Part of a small language model's weights.
Size: width 160, 2 heads of 64 (1 for keys and values), vocabulary 2048, 4.93M parameters.
Architecture: learned positions, biases.
MLP neurons of a small language model. Each row is named by its layer, matrix (up: input weights) and neuron, and shows model dimensions 32-159. Each number is 50 + 10 x the weight over its row's rms, rounded and kept within 0 to 99.
Before each neuron's rows, "fires after" lists the tokens most often just before its 100 highest values on Wikipedia text that the model never trained on. A number after a token or word is its count.

fires after: " n" 31, " one" 18, " N" 13, "-y" 11, " m" 8
L4.up78:47 69 43 31 54 52 29 63 65 50 54 69 55 43 50 55 47 62 50 49 42 70 51 39 34 64 36 45 73 56 56 34 53 48 50 60 47 51 42 45 47 51 42 31 43 59 44 50 39 63 46 62 65 50 57 48 52 47 50 67 44 39 43 52 62 69 48 39 63 42 48 51 37 51 54 44 40 58 56 62 49 65 56 42 41 49 43 66 59 33 64 43 59 56 41 65 52 41 52 45 26 48 67 65 45 45 65 53 40 52 34 59 60 45 58 62 40 64 42 59 47 47 58 24 41 51 42 33

fires after: "\n" 20, "|" 17, "===\n\n" 10, " |" 10, "." 7, "==\n\n" 7
L12.up329:48 53 54 37 51 48 49 47 45 56 50 24 60 44 31 33 57 55 61 53 59 63 42 60 56 69 55 36 30 47 50 54 52 50 40 47 45 59 43 55 63 48 51 47 48 55 42 48 45 59 51 62 50 55 64 57 28 62 42 39 44 48 29 41 48 44 51 42 45 61 47 50 39 71 38 40 51 46 59 41 49 80 50 59 64 59 41 63 47 50 48 49 72 49 48 60 54 51 63 43 61 42 43 50 40 65 34 43 62 32 53 43 65 42 63 48 72 44 49 45 55 46 61 33 65 52 58 51

fires after: " the" 29, " a" 26
L7.up103:53 29 43 33 60 55 39 60 51 51 57 46 54 57 63 46 47 45 42 42 67 49 33 51 44 55 57 58 25 47 52 54 39 45 50 44 52 51 45 45 58 35 35 41 58 52 62 63 61 78 44 45 63 42 54 56 50 34 63 47 51 40 53 64 52 48 57 39 42 56 53 48 43 57 52 36 56 57 62 43 49 57 40 30 54 52 29 42 51 49 51 49 53 51 45 63 45 62 64 31 55 57 41 30 53 60 53 52 63 34 50 60 72 36 34 48 42 65 58 56 35 50 47 63 73 31 73 50

fires after: " \"" 31, " n" 12, " l" 9, " al" 6, " N" 6
L2.up228:50 44 36 34 60 49 46 53 63 45 38 50 55 40 31 44 57 50 37 61 46 73 42 45 33 58 47 34 60 39 52 44 45 29 55 74 44 50 42 52 47 70 41 43 40 54 66 34 51 63 51 62 50 47 43 58 41 34 55 47 48 50 65 38 47 41 45 40 54 57 43 50 29 58 63 48 58 65 68 56 43 47 63 59 67 51 46 44 75 47 47 47 39 52 59 46 45 54 54 40 38 57 53 47 56 41 53 65 56 49 47 52 45 58 52 54 63 74 48 55 61 47 50 44 40 39 52 51

fires after: " W" 15, " H" 14, " y" 8, " J" 7, " S" 7, " t" 6
L8.up178:62 54 52 58 52 54 51 54 33 54 31 53 62 37 30 53 47 41 59 51 65 46 55 63 51 58 55 41 40 29 62 57 53 49 37 47 50 47 40 49 57 59 35 50 41 54 55 62 53 58 45 69 55 37 49 67 46 50 57 52 61 38 51 50 45 64 87 40 50 59 51 50 46 43 49 46 56 47 44 52 50 63 20 61 46 59 55 53 52 52 39 48 44 54 48 52 41 58 52 28 45 63 51 53 51 39 35 48 64 38 42 52 52 34 60 66 27 45 33 42 51 50 56 70 56 60 41 63

fires after: " c" 13, " v" 11, " d" 9, " g" 8, " m" 8, " inv" 7
L7.up585:49 38 43 49 56 46 46 55 39 36 42 30 69 53 32 28 38 43 53 50 46 44 50 40 57 36 47 42 63 45 46 62 61 58 46 49 52 48 41 48 50 62 52 53 53 45 48 53 38 55 47 52 34 44 55 55 55 47 49 54 65 30 60 60 35 62 60 38 50 53 56 47 58 45 64 54 44 55 41 44 62 47 33 44 53 58 58 45 50 44 20 26 45 59 43 63 40 51 50 39 66 27 42 48 57 60 19 43 59 60 44 33 58 48 44 57 47 39 50 60 53 57 50 50 79 60 51 50

fires after: " |" 46, " V" 6, " G" 5, " S" 4, " N" 4, " Rep" 4
L8.up391:40 53 42 64 71 42 22 54 48 46 39 61 40 47 54 64 51 32 57 47 66 54 57 46 33 52 58 58 50 33 25 48 50 60 45 43 62 60 47 32 63 43 55 51 42 51 58 53 36 39 61 50 55 48 47 52 41 66 52 42 70 50 41 43 46 46 64 50 55 56 49 64 58 47 45 54 59 55 41 64 55 58 48 45 51 70 51 52 35 42 51 48 43 57 33 35 40 38 54 51 48 57 69 51 46 42 62 39 43 35 58 40 56 36 35 54 53 47 46 72 64 39 50 68 46 56 53 47

fires after: " |" 76, " " 17
L6.up16:43 31 50 54 57 62 48 39 41 27 37 56 41 42 56 49 51 35 47 59 74 75 45 62 57 56 43 49 52 29 27 58 49 68 42 54 48 39 56 53 56 51 67 54 56 62 59 47 53 54 34 52 63 46 60 73 45 40 61 53 58 60 42 52 60 66 49 43 47 59 68 54 63 38 57 51 61 38 41 37 37 63 31 38 60 60 60 46 38 63 41 39 52 59 46 42 47 39 55 30 58 44 54 64 53 41 62 55 58 49 64 46 48 33 36 37 37 40 44 41 40 53 55 56 61 42 53 42

fires after: " O" 19, " G" 11, " A" 10, " |" 8, " R" 8, " Nor" 6
L6.up142:52 62 58 50 67 44 46 30 55 52 49 54 40 50 30 69 54 31 54 42 58 48 38 36 47 40 57 45 49 50 34 55 52 49 52 48 36 55 46 55 56 48 52 40 14 38 55 52 43 78 43 47 58 51 56 59 41 53 57 50 72 58 43 55 47 34 53 62 33 65 34 52 71 35 48 60 30 52 34 50 51 54 44 44 64 54 55 50 52 59 61 58 39 65 55 47 49 51 56 21 44 52 68 56 57 71 48 41 50 56 52 50 45 37 41 69 52 44 54 52 47 47 47 57 62 36 55 46

fires after: " |\n" 65, " |" 10, "\n" 10, "|" 4
L4.up348:47 58 28 50 70 50 37 41 50 46 48 36 52 53 53 45 49 64 55 47 60 59 36 52 39 37 48 55 33 38 31 43 56 57 42 40 47 56 50 43 39 55 55 46 53 54 62 39 62 64 42 49 45 56 67 63 45 55 38 70 53 70 43 49 52 49 57 38 52 63 43 60 31 51 34 46 57 56 64 31 50 60 46 63 55 52 40 62 65 38 58 34 62 59 44 37 63 59 54 52 47 58 41 62 70 67 50 58 67 46 55 49 54 36 50 42 55 68 51 50 43 45 37 31 51 52 74 65

fires after: " O" 20, " R" 17, " S" 10, " Sl" 9, " r" 9
L7.up153:49 63 61 39 54 45 39 38 60 69 70 53 52 36 52 54 50 36 54 42 47 57 40 51 44 47 58 54 53 39 47 58 52 48 50 55 33 43 59 46 47 41 50 65 39 58 67 52 58 54 50 45 58 46 54 45 53 55 47 34 67 37 40 53 59 45 65 51 44 64 42 47 70 34 59 44 46 39 35 49 25 53 51 59 42 48 47 64 64 44 55 72 45 67 58 50 53 46 48 44 39 62 45 54 40 54 55 46 50 60 57 26 64 37 67 66 32 62 47 53 51 46 41 60 55 41 39 48

fires after: " the" 45, " |" 18, " a" 11
L6.up282:54 47 56 39 48 64 50 44 59 45 46 43 44 34 43 46 51 38 48 46 61 46 52 58 29 69 47 57 39 48 38 79 47 43 41 58 41 45 54 56 50 44 45 56 59 48 61 51 39 51 30 41 47 39 66 51 45 60 46 50 58 46 52 33 48 26 63 35 42 63 55 47 45 65 35 53 55 59 59 34 48 55 52 46 56 51 38 45 60 73 55 59 65 63 52 60 44 47 78 37 47 58 60 42 52 54 59 41 77 53 54 40 61 48 34 42 44 61 57 65 39 42 52 58 56 33 57 44

fires after: " m" 26, " p" 14, " k" 9, " g" 7, "b" 6
L5.up170:42 45 50 46 48 44 54 59 52 52 48 45 51 38 54 31 49 55 57 49 40 59 29 57 50 72 50 37 56 43 48 29 52 41 47 60 50 47 40 53 50 58 51 45 62 64 45 55 69 62 67 57 36 42 68 49 60 56 45 65 37 24 55 57 35 61 48 31 49 58 45 38 40 51 49 60 55 57 44 57 57 50 41 46 33 56 48 62 50 54 55 38 64 51 39 65 54 52 62 59 37 40 44 80 48 49 51 51 63 54 47 51 43 57 42 59 45 52 52 45 44 48 53 64 30 36 43 54

fires after: "p" 15, " g" 14, " com" 12, " writ" 8, " p" 8, "y" 5
L3.up434:52 34 53 34 44 37 50 53 46 56 67 46 61 44 41 44 53 62 55 61 44 43 52 50 52 59 58 52 62 50 37 30 43 42 55 49 48 38 40 51 52 46 33 66 56 51 64 35 44 65 31 44 53 34 65 51 49 50 40 56 55 61 48 58 49 64 53 62 43 60 37 41 44 55 50 40 42 46 35 58 39 67 59 42 63 54 47 55 59 57 65 50 52 29 52 55 58 43 48 66 51 55 60 73 49 56 53 31 49 53 34 71 37 48 50 67 51 64 39 58 37 55 66 50 35 55 51 58

fires after: " T" 33, " H" 11, " J" 8, "th" 6, " M" 5, " A" 5
L4.up639:37 37 48 58 55 40 68 46 51 52 33 35 76 39 48 40 35 68 34 54 39 60 55 57 62 54 56 62 44 29 46 47 46 48 60 38 47 60 47 43 49 47 66 59 44 50 56 64 42 47 33 64 41 48 53 41 56 44 38 51 54 59 59 46 60 48 48 74 21 63 51 52 40 60 59 55 65 48 30 40 46 41 37 41 40 57 45 45 41 49 55 70 42 34 33 64 55 76 52 70 56 51 50 63 62 45 49 46 49 45 54 33 46 36 66 45 30 47 53 53 43 46 46 50 58 53 52 54

fires after: " c" 49, " re" 6, "os" 5, " C" 4
L12.up243:64 41 55 41 55 42 42 68 35 39 47 42 50 43 69 42 64 44 54 61 72 34 47 57 44 41 59 43 41 56 52 71 45 61 34 39 54 48 59 36 49 45 69 34 56 52 53 47 47 51 66 46 52 52 51 56 37 46 42 42 45 51 36 63 50 51 45 13 44 54 62 55 54 45 49 55 50 48 42 54 68 27 51 64 46 64 53 49 38 47 43 43 58 54 47 51 49 60 62 58 42 46 43 39 55 64 56 61 40 55 43 43 58 43 29 58 59 42 51 47 56 42 61 50 50 64 49 56

fires after: " c" 27, " s" 17, " to" 9, " of" 8, " l" 7, " re" 7
L11.up535:53 29 58 44 68 45 36 40 43 49 55 48 56 36 47 37 51 24 55 51 47 55 52 50 45 40 70 53 39 47 48 47 51 60 34 51 42 36 52 43 63 51 57 54 61 61 58 37 43 50 59 49 55 42 55 53 42 37 58 51 50 56 41 50 72 48 48 27 44 45 51 38 53 60 39 45 47 38 63 57 30 42 54 86 33 50 48 50 49 39 40 56 61 37 40 68 57 56 38 62 64 52 54 44 47 44 31 60 70 37 58 38 58 49 42 49 56 48 50 56 63 50 50 47 50 56 39 40

fires after: " M" 22, " m" 11, " T" 7, " play" 6, " H" 5, " t" 4
L4.up134:43 51 42 47 72 44 63 69 44 50 35 37 59 36 44 55 58 94 45 45 46 56 37 49 67 74 50 49 43 47 48 39 59 29 46 46 62 55 37 37 45 67 58 42 52 45 44 53 65 63 55 58 64 47 61 49 43 47 42 44 56 47 51 49 41 56 69 56 45 53 56 39 34 41 58 44 56 52 41 33 31 49 27 58 51 53 40 54 46 37 23 65 46 61 60 52 49 59 50 40 60 48 36 45 54 52 33 46 50 52 36 60 52 51 63 60 57 37 41 51 35 47 46 50 62 61 52 42

fires after: " W" 16, " s" 10, " M" 7, " H" 7, " l" 7, " S" 7
L4.up170:55 51 41 54 54 52 79 68 55 57 49 44 39 53 46 59 47 66 49 51 69 49 56 31 41 47 66 67 57 61 45 51 48 38 51 62 45 32 33 37 41 49 66 34 54 51 50 71 57 58 66 50 49 48 54 50 34 62 34 40 63 68 49 40 55 51 45 59 30 56 51 52 45 40 50 58 54 55 42 49 56 40 46 42 57 45 68 35 48 37 47 50 36 51 56 58 50 69 66 37 29 48 43 51 46 68 55 62 52 42 35 63 60 53 70 69 67 43 37 59 35 47 44 55 48 51 51 61

fires after: " A" 13, " F" 10, " R" 9, "E" 9, " G" 8, "R" 7
L14.up122:50 45 38 48 67 48 47 54 51 58 53 42 37 49 47 70 54 40 61 40 52 38 40 54 51 64 64 53 60 61 57 50 57 52 44 59 51 44 29 54 51 50 50 38 45 44 62 61 55 77 40 48 34 58 46 52 51 50 42 36 52 54 35 57 52 38 56 42 33 66 33 65 56 49 59 60 35 53 36 59 57 59 33 50 56 73 39 56 36 35 59 46 52 57 62 47 35 69 55 38 58 63 61 44 38 56 43 45 41 55 48 50 57 42 51 62 56 41 37 50 42 47 49 59 51 38 61 59

fires after: " the" 25, " a" 17, " h" 8, " The" 5, " of" 4
L14.up275:50 45 49 38 66 40 32 57 46 52 50 37 50 50 47 26 59 39 48 37 49 60 48 65 55 61 52 44 37 60 49 58 53 60 43 52 67 36 56 63 35 47 47 33 42 60 50 30 52 50 56 49 54 43 70 66 55 54 54 48 53 53 56 51 46 43 57 39 54 69 54 52 38 55 73 56 52 58 37 63 40 59 51 52 26 49 21 54 35 50 58 51 62 43 42 63 52 59 55 50 55 58 59 65 54 66 53 38 70 48 32 69 65 43 42 42 41 75 57 42 55 60 52 50 54 35 62 51

fires after: " p" 16, " d" 12, "y" 9, " m" 9, " g" 8
L6.up545:57 48 35 44 55 47 34 59 55 41 43 45 54 34 27 44 45 70 56 47 29 25 55 67 51 47 43 26 56 47 47 45 50 47 31 65 64 42 44 44 50 47 51 67 52 57 51 42 46 59 35 43 41 30 60 45 53 53 41 51 60 44 42 72 49 63 58 24 44 50 62 42 46 33 35 51 49 56 51 60 57 59 58 46 59 57 57 62 46 46 43 40 67 33 41 49 59 42 59 57 53 39 56 67 53 65 45 49 53 50 41 67 63 54 44 67 48 62 40 62 49 52 48 54 56 61 55 49